{"hidden_size": 768, "intermediate_size": 1792, "norm": "layernorm", "rope_theta": 9470.0, "bias": "none", "init_std_down": 0.0, "final_lr_fraction": 0.1, "batch_tokens": [131072, 262144, 393216]}
MLP neurons of a small language model. Each row is named by its layer, matrix (gate and up: input weights) and neuron, and shows model dimensions 176-271. Each number is 128 + 32 x the weight over its row's rms, rounded and kept within 0 to 255. A neuron's up and down rows have the sign that makes its largest values positive.
After each neuron's rows, "fires after" lists the tokens most often just before its 100 highest values on Wikipedia text that the model never trained on.

L2.gate1768 [130 116 165  81 148 139  58 116 196 107  89 145  93 154 159  66 104 149 131 108 131 133 123  90  96  80  85  78 152  93 129 139 141 141 142 120 111 144  52 151 120 125 122 138  85 124  75 138 138 132 119  90 105 137 190 151  90 147 129 160 115 175 142 140  95 106 139 124 105 114 158 130 123 109 152 208  88 116 118 144 128  40 177 154 135 103 123 126 171 135 162 166 100 119 160 185]
L2.up1768 [130 139 163 168 140 121  57 144 186 112 138 114 146 171 145 125  54 122 106  94  91 154 119 107 184 125 187  89 150 130 118 109 168 123  85 137  99  86 110 120 111 183 132 165  93  98 127 146 131 153 127 101 110 128 205 126 122 133  90 132 129 175 130 124 170 155 135 104  71 109 166 202 116 123 141 164 102 148 134 109 110  42 152 132 113 115 127 103 163 106 127 152 110 113 133 151]
fires after: " G", " K", " Q", " T", " H", " Sh"

L2.gate1117 [ 87 123 164 138 165 174 149 157 144 123  90 131 181 176 122  89 160  97 109 130 132 179 133  65 113 119 144 104 162 193 148 135 146 111 171 106 155 134 129 107 115 152 123 137 161 136 136 157 131 122 103 154 160 152 124 131 110 142 142 103 104 210 111 125  32 135 162  87 137  94  64 131 142 153 103 108 164 117 129 133 132  95  91 137 118  52  42 126 153 148 116  93 129 128  87 109]
L2.up1117 [154 115 119 182 122 172 108  86 155 135 100 164  77 122 131 103  92  71 169  96  85 139 168 136 190  67 173 109  98 120 158 160 172 117 133  89 149 130 142 126 125 125 134 138  95 113 123 171  85 147 155 156 119 111  78 180 170 110 132 136  93 100 103 184 112 185 103 144 131 175 103 110  79 197 134 118 142 161 176 191 138 122  73 150 158 133 139 111 170  99 138 130  99 116 132 120]
fires after: "\n", "|", "."

L2.gate1051 [114 151 174  98 154 143 179 130 107  80 156 128 168 119 102 148 132 132 167 148 148 184 180 189 105 135  65 151 160 188 123 153 129 115 159 131 120 149  86 123 133 146  86 145  82 148 109 134 123 106 163  90 128 157  83 173 113 142 158 117 133 173 109 126  90 133 139 184 132 100 115 116 102  79 188  94 106 106 117 209 138 177 127 133 162 142 116 106 103 116 120 145 155 130 143 201]
L2.up1051 [123 147 192 109 164 166 171 105 163  86 128 126 146 136 111 119 140  89 141 138 110 207 144 147 118 146 109  87 144 173 177 163 154 157  95 138 115 120  65 110 142 178  94 116 100 138 153 118 144 138 175  94 121 108 126 171 105 182 117  76 114 160  97  91 126 187 169 124 123  97 146 151 144  40 165 119  73 127 167 180 162 175 162 137 181 140 121  62 106 113 134 140 132 127 120 157]
fires after: " P", " F", " f", " p", " G", " m"

L2.gate1611 [138 126 128 138 132 114 222 157  67 136  94 162 157 187 152  67 157 101  92 131 108 146 166 133 201 136 122  51 125 106 151 138 198  37 132 118 155 131 116 190 115 131 119 104  95 133 102 124 147 129 153  75  75 110 140 122 113  96 160 149 164 117 165 140 154 119 160 161 116 114  94 190  99 145 136 146  89 108 138 162 120 134 161 210 128  84 121 151 137 102  75  63 138 143  91 110]
L2.up1611 [111 132 122  82  76 163 118 178  61 108 129 120 117 160 138  78 130 116 104 124 135 142 172 143 173 142 168 120  95 120 137 121  99 129 123  82 109 134 150 147 112 139 118 152  90 111 121 107 112 153 106 150 111 183 158  99  93 125 141 158 176 190  64  92 155  96 116 101 124  61 162 163  92 176 165 123 108 158 143 143 151  85  93 130 124 158 149  93 137 184 136 133 109 145 133 112]
fires after: " S", " Y", " M", " (S", " T"

L2.gate1496 [183  82  94 106 138 141 172 180 135  78  94 143 115 116 128 147 136 161 151  87 139  91 105  93 132 155 168 118 100 192 107 134 141  74 107  70 146 154 162 105 200 123 151 175 158 110 168 102 119 141 173 166 186  80  58 128 138 100 129 153 178 120 161 203 124 124 161 133  89 117 144 152 151 120 115  72 127 149 169 162 119 165 147 132 107 112 143 116 165 119 171  62 137 132  93 177]
L2.up1496 [175 106 147 109 154 148  80 136 140 109 134 116 111 169  97 142 117  78 100 157 146 149  40 117  77 101 174 112 111 135 112 152 124 112 141 139  79 117 125 150 157 198  81  68  98 109 122 114 155 120 139 142  69 117 145  92 151 107 135 123 112  64 144 115 111 131  93 102  83 140 164 135 129 121 156  97 114 132 129 151 122  84 128 123 133  85 163 142 107 135 127  75  85 128 128 162]
fires after: "\n", "|"

L2.gate306 [122 159 116 124 128 137 117 142 171 112 121 121 150 173  92 106 110 106 107 131 186 105 108 128 114 106  87 142 149 105  98 147 130 133 134 119 143 114 106 116 107  71 122 132  90 146 148 103 151  90 146  92 108 208 166  88 108 101 109 176 167 147 156 162 160 109 100 111 112 134 156 150  86 123 126 139 120 107 171 134 142 138 167 104 156 162 125 162 161 164 150 129 146 141 104 116]
L2.up306 [119 193 106 173 120 109 161 138 124 130 115  87 119 146 127  88  89 142 110 150 206 102 105 171 141 137 122 136  64 169 139 124 140 120 147 157 108 119 101  51 124 140 125 150  95 154 102  94 141 130 127 157  98 174 160  91 193  82  95 100 127 167 164 151 125  60  99  67 136  87 108 115  76 159 130 146 173 142 161 130 160 126 152 136 169 149 169 156 162 111  94 171  76 125 123  87]
fires after: " G", " H", " Ch", " Sh"

L2.gate182 [ 98 134 142 134 123  64 215  79 128 116 166 137 133 150 127  88 204 193 196  84 153 140  79 126 135 166 137  94  99 226 164 180 127  90 141 128 139 118 162 150 134 107 152 158 174 126 156 169 110 152 137 135 147 137 133 132 107 159 146 137 142 150 179 215 121 113 110 147 141 127 134 111 109 163 128 137  98 128 184 115 142 151  63 114 112  94 167  99 172  83 177  85 123 143 112 155]
L2.up182 [201  95 115 106  78 156 176 130 146 147 113 109 104  99 179  82 113 110 133 151 129 143 147 163 140 117 116 169 126 139 120 127 128 101 140 160 122 163 149 140 174 185 115 206 125 185 159 119 126 150 120 158 122 124  88 186 142  95 116 160  64  97  81  99 115 115 150 118  90 177  72 111 148 140 153 153  86 120 130 124 126 150 125 119  78 151 120 138 110 121  77 152 152 127 154  97]
fires after: "\n", "|", " $"

L2.gate10 [141 147 128 160 125  84 137 123  73 125  81  80  63 125 137  70 124 173  98 104 110 123 160  74 130 157 172 174 145 102 148 172 172  80 142  54 129 125 121 122 168 129 106 153 123 115 150 105 111 125 132 143 107 112  85 160  98 147  82 128 147 135 192 193 129 133 148 148 151 144 123 163 138 142  97 158 164  84 169 163 144 163 103 136 122 133 147 121 132 100 153 103 152 185  90 164]
L2.up10 [104 188 178 135  96 108 171 140 117 176  61 116  77 129 125  60 156 148  74 104 104 102 105 105 115 154 182 151 150 147 160 128 128  70 145  91 130  91 146 150 126 150 102  86 151  76 149  69 117 117  97 199  67 131 124 137 189 120 111 138 186  86 191 190 208 138 132 197 106 150 103 123 158 166 107 111 191 145 170 101  68 160 117 140 105  88 131 161 112  68 116 139 124 131 131  91]
fires after: "\n", " S", " s", " Y", "=="

L2.gate1198 [ 99 163 133 124  93 176  87 125 129 114 141  83 159 132 105  55 110 142 148  80 144 139  70 114 173 126 159 141 131  67 115 151 161 170  73 169 173 141 155 130 131 150 189  63  98 104 123 118 105 105 118 130  89 153 129 133 131 128 106 155 141 180 157 127 198 135 142 124 144 157 121 121 106 100 151 108 106 131 183 152 118 116  97 145 119 187 155 142 145 146 170 164 116 174 155 111]
L2.up1198 [118 183 115  85 128 150 122 153 154 133 176 161 164 119 135  78 118 192 159 124 129 137  84  92 131 123 151  87 139 104 130 183 185 119  47 129 116  80 180 170 152 186 186 122 149  72 171 114 126 138  93 130 112 164 120 115 174 158 135 121 126 180 196 109 165 113 123 103 131  97  81 132 102 140 148 173 143 208 132  90  94 106 106 136  73 148 126 157 152 102 128 135 136  96 171 144]
fires after: " G", " Ch", " J", " K", " Z", " Br"

L2.gate226 [126 158 124 113 113 169 157 130 170 149 106 131  72 154 129 106 144 143 194 121 112 124 190 112  92 116  24 149 128 108 160 129 118 134 193  86  89 121 171 114 106  83 111  89 192 152 111 149 117  94 169 177  94 160 158 144  84 122 126 132 131 136 132 179 161 124 145 133 150 108 143 167 122 130 145 135 136  91 170 172 157 105 127 160 115 174 116 146 118 125 100 227 109 147 158 178]
L2.up226 [149 173 123 123 160 153 174 118 125 192  94 130  99 134 100 106 127 136 148 122 126 198 150 180  99 126  97 125 135 160 187 134 111 108 162 101 105 108 108  61 133 104  63  88 128 145  94 136 182 114 160 166  38 107 168 105 108 140 111 153 170  94 155 184 155 164 100 122 114 153 199 150 129 132 146 113 152  92 176 139 139  75 180 203 120 122  97 140 135 111 103 206 125 148 145 167]
fires after: " the", " Ch", " and", " G", " of", " an"

L2.gate1777 [215 144 164 133 158 121 117 116 128 119 143 173 102 102 130 107 165 158 115 147 108 120 115 133 147 136 124 127 138 146 116 151 143  88 127  83 139  94 124 149 205 141  97 124 135 156 147 171 123 129 157 191 134 109 143 154 158 126 117 149 102 145 166 167  91 153 170  89  86 107 169 136 145 124 162 101 102 116 132 124 147 125 131 120 101  67 156 114  68 119  94 113 158 122 124 129]
L2.up1777 [133  47 101 105  84 121 164 112  32 120 135 142 135  71 124 154 143 179  65 142 104  10  74  95 131 149 171 230 141 154 141 165  64 113 154  86 109 109 183 112 115 128 119  76  92 155 135  99 164 121 147 145 156 196  72 147 100 118 120 126 113 158 150 180 134  97 139 202 147  83 152  45 101 145 105  87 171 113  96 153  77 102 127 156 107  94 109 138 152  95 136 128 123 148 135 186]
fires after: "|", "\n", "==", "-"

L2.gate1561 [105 125 120 132 132 134 115 127 131 101 106 148 146 229 148 170 207  95 121  93 148 131 173 145 139 135 124  66 171  64 137 162 100 113 109 107 163 127 115  98 174 130 145  91 136 136  98 127 111 161 103 123  99 170 197 130 153  79 141 105 169 155  97 140 145  67 161  57 148 108 137  83  39 132 105 133  58 172 150 142 119 134 161 113 162 140  97 113 100 117  98 136 108 108 140 157]
L2.up1561 [103 116 158 170 125 176 124 137 129 142 105 101 136 120  92 149 169  68 118 132 158 194 113 154  92 137 135  92 211  53 181 143  93 149  79 164 165 153  76 117 138 125 123  93  86 116  85  90 126 117 137 106  88 100 204 128 123 124 144 144 126  84  86  97 177 119 172  34 135 108 138  94  67 129 135 119 100  90 189 143 140  87 188 152 178 162  95 107  99 178  92 219 126  91 145 119]
fires after: " G", " T", " P", " B", " Ch", " p"

L2.gate966 [123 138  83 104 115 153 178 121 103 116 133 110 142 103 117  93 112 165 114 111 154 148 123  27 147 121 114 139 144 174 122 173 169 109 118 125 170 128 143 150 121 130 143 169 164 168 116 135 128 106 113 139 226 128 112 133 128 129 140 192 128 152 123 167 109  95 163 142 149  87  90  95 141 145 175 112 122 152 131 113 154 148 138 124 100 109 108 103 150  61 142 110 167 139 151 119]
L2.up966 [136 116  97  81 116  99 169 133  87  96 125 136 151  63 166  90 118 106 111 144 106  96 125  95 130 106 112 173  89 165 121 205 177 135  97 100 132 110 171 142 121 108 162 133 121 170 106 163 190 126 112 122 194 118 105 165 138  99 120 157 148 155 155 172 125 148 131 176 104  97 113 132 122 209  84 125 135 151 109 126 145 180 113 161 109 119  82  80 161 103 145  41 143 103 107  80]
fires after: "\n"

L2.gate292 [107 130 123 106 195  80 162 110 182 137 162  99 116 143 135  88 138 136 148  69  86 141 125 110 112 187 179 157 130 163 140 142 131  74 134  85 133 118 204 172 146 116 122 163 171 152  93 190 120 161 143 160 136  87 114 130 120 148 107 115 136 118 121 188  96 175  97 131 131 150 134  75 139 140 153 162 106 137 110 167 150 127 125  73 101  90 144  87 146 113 178  45 103 160 110 132]
L2.up292 [111 120 122 131 156  62 117 146  73 154 146 130 102 113  97 164 135 125 134  88 100 106 155 203 126  84 136 109 145  94  98  84 157 168  95 104 163 102 143 116 123  88 150 144 122 186  75 134  88 117 144 169  66 135  82 109 112 122 109 133 156  77 133 106 114 118  71 165  70 149 140 114 117 143 118 118 252 138 179  78  76 131  89 130  65 177 149 125 126 118  76 117 137 125 127 101]
fires after: "|", "The", " Q", " the", "L"

L2.gate1582 [ 85 132 114  91 125 185 141 148  85 113 117  74 132 109  65  73 148 146 117 197 112 170 166 138 100 155 109 105 127  83 161  95 163  73 121 143 118 138  68 174 139 153  99 127 179 100 124 142 113 131 169  99 192 141 154 139 159 154 145 159 105 103 121 140 141 172 122 141 155 130 117  59 152 115 176 144 152 135 130 130 163 141  89  90 147 133 124  52 128  68 159 185 116 132 150  99]
L2.up1582 [140 151 155 151 169 146 100  99 157 173 102 114 167 149  42 156 152 137  98 180 115 170 117 182 167 138 113 107 137 126 195  70 145 163 107 137  96 127  75 101  99 122 151  88 148 108 204 115 114 160 137 112 123  87 157  89 159 166 128 106  91 143 125 100 122 117 145  81 167 174 141  96 112  91 136  87 145 118 107 146 113 155 135 142 178  86 195  48 101 164 113 109 139  97 144 115]
fires after: " the", " of"

L2.gate1121 [109 157 145 121 168  63 119 113 137 156 155  78  91 195 166  98 187 102 177  61 142 167 160 119 141 135 169 141  73 161 121 151 172  95 130  78 111 107 197 180 125 157 150 155 202 122 151 169 118 105 126 130 127 112  95 129 104 144 140 136 168 134 117 210 116 146 159 160  74 175 127 140 143 162 136 125 141 137 160 124 127 126 114 114 103 143 178 125 184 106  77 103 117 155 119 116]
L2.up1121 [115 128  78 151 122 124  95  84 196 147 164 135 157  90 118 151  83 179 118 100 111 128 110 124  75 123 180 118 116 123 165 153 126 130 113 131  87 198 151 122 188 163 119 151 108 122 108  86 110 118  71  74 154 122 122 151 133 101 125 168 108 215 149 132 135 133 137  96 117 117  77 104 113 141 124 149 119 186 144 109 145  78 127 109 120 179 119  92 179 115 118 115 157 136 103 186]
fires after: "\n", "-", "|", "•"

L2.gate1774 [109 166 175 160 121 101 191 121  94 133 142 139 125 131 121 119 147 105 158 118  86 112 163 148 125 154 151 194 117 125 164 161 166 114 180  86 158 178 149 141 119 184 143 128 130 131 122 130 128  75 154 111 185 149 118 107 119 134 114  58  62 217 151 136 133  67 167 141  91 164  61 117 134  98 118 128 133  97 164 169 165 106 112 106 138 125  55 183 166 120  95 130 151 131 131 153]
L2.up1774 [113 119  85 150 156 120  90 143 163 125 142 140 141 107 134 106 183 126 179 103 129 151 142 111 138 137  85  83 173 129 106 147 128  91 151 109 129 130 136 170 147 146 205 145 121 176 142  98 129 142 161 119  92 113  99 134 128 141 100  63  91  98 143 177  94 151 115 168 175 142 134 155 159 145  89 133 119 168 137 128 120 101 198 131 104 131  91 150 139 105 147  74 117 123 121  95]
fires after: "|", "\n"

L2.gate1553 [106  75 110 106  87 133  57  59 147 107 117 114  97 117 183 192 156 116  88 163 131 185 186 147 185 160 136  83 139  88 129 123 158 120 123 109 107 153 125 140 100 123 130 147 130 133 104 189  69 140 130 104 112 135 110 129 134  98  69 114 174 156  91  69 142 140  76 111  80  90 150 109  57 165 130 143 100 174 132 152 143  99 126 139  75 166  79 141 125 148 118 166 119 139 139 185]
L2.up1553 [ 88  83 142 116 124 146  50  99  94 137  85 119  92 137 133 160 162 107 131 123 100 190 161 145 117 173 215  40 124 115 148 159 179 132  95  94 101  89  97 115 145 105 155 141 134  91 147 186 138 204 164 130  67 132 112 131 156 136  87 108 157 134 167  70 195 189 140  94 101 153 116  82 124 112 119 134  66 147 205 170 109  63 121 160 150 183 143 107  97 109 122 176 133 150 138 156]
fires after: " G", " Z", " Q", " P", " M"

L2.gate1031 [157 146  76 123 156  86 133 171 103 112  94  80  95 134 154 193 159 128 120 133 108 133 159 115 137 156  79 126 157 153 117 133 143 107 140 156 150  93 154 138 169 100 178 169 134 142 125 190 131 114 112 140 130 161 184 171 171 156 111 136 121 194  97  99 176 124 121  84 134 143 106 170 120 146 114 159 101 107 110 179 161 154 103 176 142 100 106 105 128  96 160  90 173 120  84 181]
L2.up1031 [138 141 174 153 172 146 139 138 120 141 130  62 133  99 123 179 116 106 114 126  97 208 145 152  99 165 166 117 131 129 164 145 154 131 115 186 184 103  80 113 155 130 156 127 126 116 148 133 137 159 101  85  58  63 137 151 128 112 101  89  93 164  85  99 174 132 185  98 100 123 102 138 164  94 112 164  83 122 158 150 164  70 150 218 111 143 117  76 130 128 150 136 159 139 106 164]
fires after: " P", " M", " G", " p", " C"

L2.gate1520 [131 181 179  95 136  82 184 153 150 134 130 140 108 116 178 123 169 109 132 149 130  76 136  81 146 106 149 102  78 163 117  85 111  41 109  74  66 115 125 122 149 146 130 105 191 108 128 138 132 167 134 164 154 125 117  99  90 122 117 112  92 126 151 121 115 148 163 155 111 112 154  90 137 184 119 148 149 115 112 152 174 190  90  69 104  78 173 175 194 127 126  26 126 137 118 116]
L2.up1520 [ 99 109 132  96 158 168 133 125 147 146  61 150 121 112 147 107 171 165 111 157  93 129 119 122 154 126 122 122 117 151 139 180 125  87 115 118  81 106 137 134 201 154 143 132 187 144 149 175 160 168 172 174 123 112  90 104 149 117 152 106 108 107 128 168 106 149 203 136  85 159 171 109 206 123 132  93  97 152 123  95 113 189 168 142 125  95 169  95 136 137 161  88 129 113 113 141]
fires after: "\n", "==", " |", " ", "|"

L2.gate1348 [116 175 104 103  81  88 163  37 150  76 123 102 118 152 120 138 145 177 109 119 230 117 139 135 135 125  82 131 153 130 131 124 129 171 129  88  95 106 143 143 116 170 119  81 152 140  83 149 147 110  22  96 131 144 183 167 138  94 192 124 108 203 101 121  79 103 104 151 128 122 192 115 117 134 155 150 158 174 157 120 124 120 162 137 144 100 134 105 127 138 123 145 146 122 135 118]
L2.up1348 [108 152 108 155 132 133 116  94 165 102 131  83 134 160 136  83 125 115 143 109 129 174 154 125 136 217 124 110  80 151 187 126 200 198 130 134 120 126 128 131 141 145 158  95 114 122 116 126 118 169  82 128 108  96 166 148 107 125 172 111 114 143 134 110 128 121 124 110  89 145 140 166 139 122 143 137 128 145 212 131 125  74 179 174 101 166 139  82 149 149 100 173 154 163 131 139]
fires after: " G", " P", " B", "B"

L2.gate234 [158 113 136 137  95 125 120 107 134 179 127 100  63 178 154 100 152 156 116 128  87 168  75 193 151 179 126 102 156  99 147 178 165 129 115 127 110 105 156 116 179 142 153 164 166 109 122 164 146  86 123 192  98 138 155 115 127  85 120 141 178 136 127 104 165 150 112 107 162 135 134 117 100 120 160 120  84 119 159 195  81 133 157 122 138 188 147 100 153 123 146 143 103 137 108 144]
L2.up234 [ 98 170 142 133 151 118  61 181 184 120 158 100 169 129 148  58 105 190 171  77 131 144  79 136 148 119 120 134 121 147 108 150 150  98  67 158 125  85 123 161 144 116 174 145 147 127 121 112 154 101 132 113  92 171  98  71 154  94 143 165 150 112 124 175  98  92  91 149  76 186 193  94 120  92 138 104 175 129 161 129 141 147 102  95 108 133 105 136 127 113  67 163  96 103 155  62]
fires after: " G", " H", " Ch", " Th", " J", " Z"

L2.gate729 [171 161  69 167  80  95 183 111 147 178  87  76 155 159 125  84 144 108 121  63 168 134 127 143 111 153 117 103 141 136 131 120 174 124 102  82 137 128 106 117 138 104 124 156 123 121 113 176 108 144 101 140  81 130 107  74 167  97 132 101 145 183 136 141 156 175 103 123 102 152 137 126  77 111 127 170 116 123 210 122  95 110 124 121  89  88 140 144 127 134  96 121 102 155  54 189]
L2.up729 [122 134  89 145  98 101 129 125  29 166 114 118 139 154  81 117 130  93 133 117 163 134 166 123 160 124 122 106 117 130  94 141 129 136 198  91 148 109  65 129 150 151 118  92  94 144 139 107  86 100  89 120 137 140 112 107 113  55 111 178 122 255 127 124 182  97 171 104 104 122 147 117 117 142 152 119 137 188 113 142 123 107 186 161 142  99  81  99  70 196  98 121 110 133 140  87]
fires after: " G", " P", " M", " T", " p"

L2.gate1592 [ 99 161 166 100 141 138 146  90 169 130 176  92 134 139 108 127 122 142 138 122 174 131 101 102 102 106  88 145 156 132 204 112 120 125 112 165 115 130 105 124 102  95 159  94 135 154  49 123 142 124 104  70 140 147 149 133  68 137 177 190 182 154  70 167 113 112 149 139 127  85 115 116  99 138 121 109 127 150 122 141 207 112 143 174 150 123 150 110 113 180 133 125 138 140 126 116]
L2.up1592 [ 97 188 128 153 181  89 110 159 170 147 163  77 152 138 156 154 154 102 163 109 121 184  84 144 120 176 110 109 113 180 222 155 184 129  98 124 102 136  94 103 122  99 172  93 148 123 150 156 106 148 158  98 104 136 123 157 105 139 146 150 181 145 115 138 122 186 138  98  89 159 133 105  76  89 146  98  86 109 194  97 175 154 210 109 178 179 159  69 110 104 121 121 112 146 137 155]
fires after: " G", " p", " P", " B", " M", "p"

L2.gate1012 [165 157  97 136 120 147 210 152 155  95 137 125 119 122 144 133 108 160 158 121 111 112  80  68 124 141 179 131 113 158 143 135  96 108 146  36 121  86 152  91 113 109 112 140 165 107 150 143  98 156 170 117 144 112  73 180 102 108 125 114 179 179 158 156 101 109  55  70 110 109 150 144 129 144 163 186 111 159 101 148 158 177 103 109  70  92 120 166 167 114 103 112 126 167 105 152]
L2.up1012 [120 134  98 158 140 134 145 123 180 123 137 142 123 178 144 113  41 121 180  92 100 147  36 128 198 150 153 103 134 124 121 116 118 122  64 146 116 118  85 163 149 151 151 137 155 123 161 122 106 160 112 172 126 117 182  71 141 113 158 149 124 144 136 144  97 140  74  69  67 107 136 128  82 107 120  95 155 152 131  66 156 150 118 106 150  91 198  38  97 144 124 114 139 135 125 105]
fires after: "|", "\n", " Preceded", " s"

L2.gate1409 [150 125 157 161  96 150 116 178 156 138 130 105 159 125  50 171  96 170 144 138 215 124 137 128  76 111  83 150 157 135 102 100  65  83 159  93 109 134 124 103 133  82 133 148  87 130  53 125 149  94  54 117 117 169 156 142 156  71 120 169 176 157 144 131 128 140 150 138 129  44 134 129  92 141 177 126 123  95  81 121 174 104 145 138 163 148 114 130  78 124 114 198 115 120 141 148]
L2.up1409 [124 111 108 115 118 130 154  84 101 165 149 148 150 162 101 170 112 101  76 107 154  66  87 145 109 114 160 121 150  85 149 106 117 144 149 118 142 130 118 114  83 111  84 118 109 120 107 162 138 107 130 144  77 160 190 120 187 128 103 151 151 134 137 147 175 139 110 128  93  98 126 147 157 168  96 146 114 185  88 123 103 103  78 214 142 172 113 119 120  97 117 161 108 121 116 131]
fires after: " G", " Ch", " H", " T", " the", " R"

L2.gate160 [104 161 191 136  79 110 115  99 136 181 101 161 110 129 140 125 166  97 127 171 107 132 170  86  77 114 178  76 163 172 121  96 133 129 183  73  78 102 140 159  94 102 192 110  93 105 171 123 109 238 141 107 156 150 105 133 170 128 117 103 171 134 124 157  73 129  94 204 140 158 134 126 144 141 137 176 129 120 115 129  95 107 128 198 127  86 110 122 145 101 131 153 103 179 162  62]
L2.up160 [123 104 241 176  96  91 117  89 167 186 114  93 158 168 119 135 175  91 116 147 107 181 159 144 178 188 186  80 145 137 191 130 145 174 129 121  29 134 116 162 158 145 132 114 127 111 180 120 143 161 134  95 113  98 104 110 188 189 113  85 140 123 119 123 166 150 137 130 113 179 157 156 161 151 134 153 124 150 133 108  68 118 176 132 126 143 150  91 112 123 113 144 150 137 130  70]
fires after: " the", " The", " |"

L2.gate687 [145 105  95  86 122 144 121 100 105  76 135 117 157 121 101 127 151 119 119  79 174 139 123 162 112 126 175 107 152 147 163 114 125 167 115 101 123 112 130  93 170  94 137 104 151 157 159  64  80  50 127 115 116 175 103 104 102 113 162 172 147 177 134 105  79  97 153 140 148   1 175 116 125 125 145 181 133 136 120 217 124 153 105 137 203 131  55 138 102 143 122 159 146 161 141 170]
L2.up687 [148 142 134 147 151 106 110 107 154 165 125  58 108 135  92  99 147 128 127  83 114 230 107 151 138 129 168  88 155 133 199 150 162 167 104 119 103 143 139 128 122 124 139 103 188 110 153  95  73 130 152 120  84 113 114 175 103 122 104 137 169 143 145 107 133 129 169 108  83 100 160 144 117 127 153 160 120 118 185 137 155 117 172 167 113 169  88  88 168 162  99 171 142 138 130 170]
fires after: " P", " G", " p", " M", " T"

L2.gate1397 [101 101 147 165 163  87 162 155 142 157 135 131  85 162 152 105 157 157 133 101 112 156  91 143 179 181 181 110  43 150 159 172 161 132 158  80 137 112 104 138 168 111 121 135  85 128 130 161 162 150 140 182 154 105  92 153 129 156 120 118 186 138 133 139  28 136 169 155 105 161 111 131 181 136 110  93 145 113 107 213 122 198 131 118  97  67 125 116 143 114 144 109 142 104  95 108]
L2.up1397 [189 170 106 139 132 142 181 172 142 144 105 165 137  92 158  80 121 174  95 142 117 148  57 136 129 106 100 128  96 192 176 148 111 120 121 133 173 161 133  87 139 116  79 129 113 183 107 120 157 159 129 188 138 108  86  88 133 106 155 163  97 118 160 154 147 110 128 140  92 139 116 152 173  37 147 129 104 113 130 130  67 118 151 166 132 140 136  96 156 183  40 108 133 128 120 141]
fires after: "\n", "|", " occup"

L2.gate435 [192 139 143 142 115 160 147 197 169  36 143 121 135 131 181 105 107 120  90 121 168  99 156 126 117 152 155 126 122 193 132 144  95 137 149  44 150 127 143 155 116 112  49 123 139 141  62 129  95 131  99 151 146 178 108 161 129 154 119  79 153 174 155 174 142  96  94  85 123 102 117 171  74 168 148 115 105  94  85 178 173 133 143 151  90 102 148 130 114 109 186 146 140 133 127 213]
L2.up435 [119 158 123 124 130 143 108 194 145 159  99  90 174 147 119  77  89 135 148  73 142 153 185 153 156 140 113 131 121 133 173 147 140 178  88 126 129 164  93 171 121 109 130  74 162 102 127  88 135 118 109 118 104 143 172 140 152 180 136  95 133 124 117 125 199 122 115  83  98 125 175 168 105 124 140 185  89  69 129 140 172  85 105 212 134 125 190 108 126 164 107 136 106 136 156 198]
fires after: " G", " S", " s", " Y", " M", " B"

L2.gate470 [129 131 101 135  61 142 120  92 100 115 204  79 134 145  96  79 137 118 162 136 128 127 120 138 115 167 117 144 175 102 122  85  89 150  67 103 144 173  88 108  95  48 167 118  35 137 134 130 112 113 130  91 122 113  96 122 122 107  83  77 177 176 164 141 125 108 135 153 151 112 100  52  35 130 168 145 148 134 171 171 159 153 114 138 153 145 127 167 144 132 170 144 100  64 116 157]
L2.up470 [169 114 131 130  90 106 110 184 127 148 135  53 107 137  92 131 111 116 133 116 143 163 123 155 188 134 136 147 194  39 145 125 111 204  55 136 157 131 100 138 110  82 160 108  37 112 202 156 213 143 119 144  43 117 172 123 152 115  73 104 123 116 142  64 206 131 146 151 133  78 138  96  95 148 135 119  81 158 194 136 112  44 107 196 128 166 124 114 142 153  78 127 102 131 135 156]
fires after: " G", " Z", " Ch", " K", " Sar", " Ph"

L2.gate387 [162 125 130 153  98 111 149 125 175 135  98 126 164 154 135  69 144 153 194 120 125 173 208 180 148 129 160 138 125  85 146 184 166  95  86 121 119  99 123 139 123 180  90 115  88 108 153 155 105 121 150 129 132 138 160 138 143 140 139  96 138 153 152 122  89 112 113 113 182 143 139 174 154 120 144 137 175 126 138 117 111 128 142 110 138  87 130 118 112 187 150  91 135 205 139 152]
L2.up387 [133  47 152 163 142 106 108  83 155 154  84 105 134 153  88  72 166 129 124 155 105 215 136 149 167 196 153  91 125 104 184 139 132 132 144  91 134 108  67 144 155 169 128 116  82 124 141 167 137 130 151 133  76 110 175 102 182 175  68  82 134 111 161 135 115 134 130  75 116 107 144 130 132 132 106 106 122 121 155 115 114 139 129 146 201  79 171  89 141 128 135 124 144 143 158 132]
fires after: " the", " a", " to", " in", " and"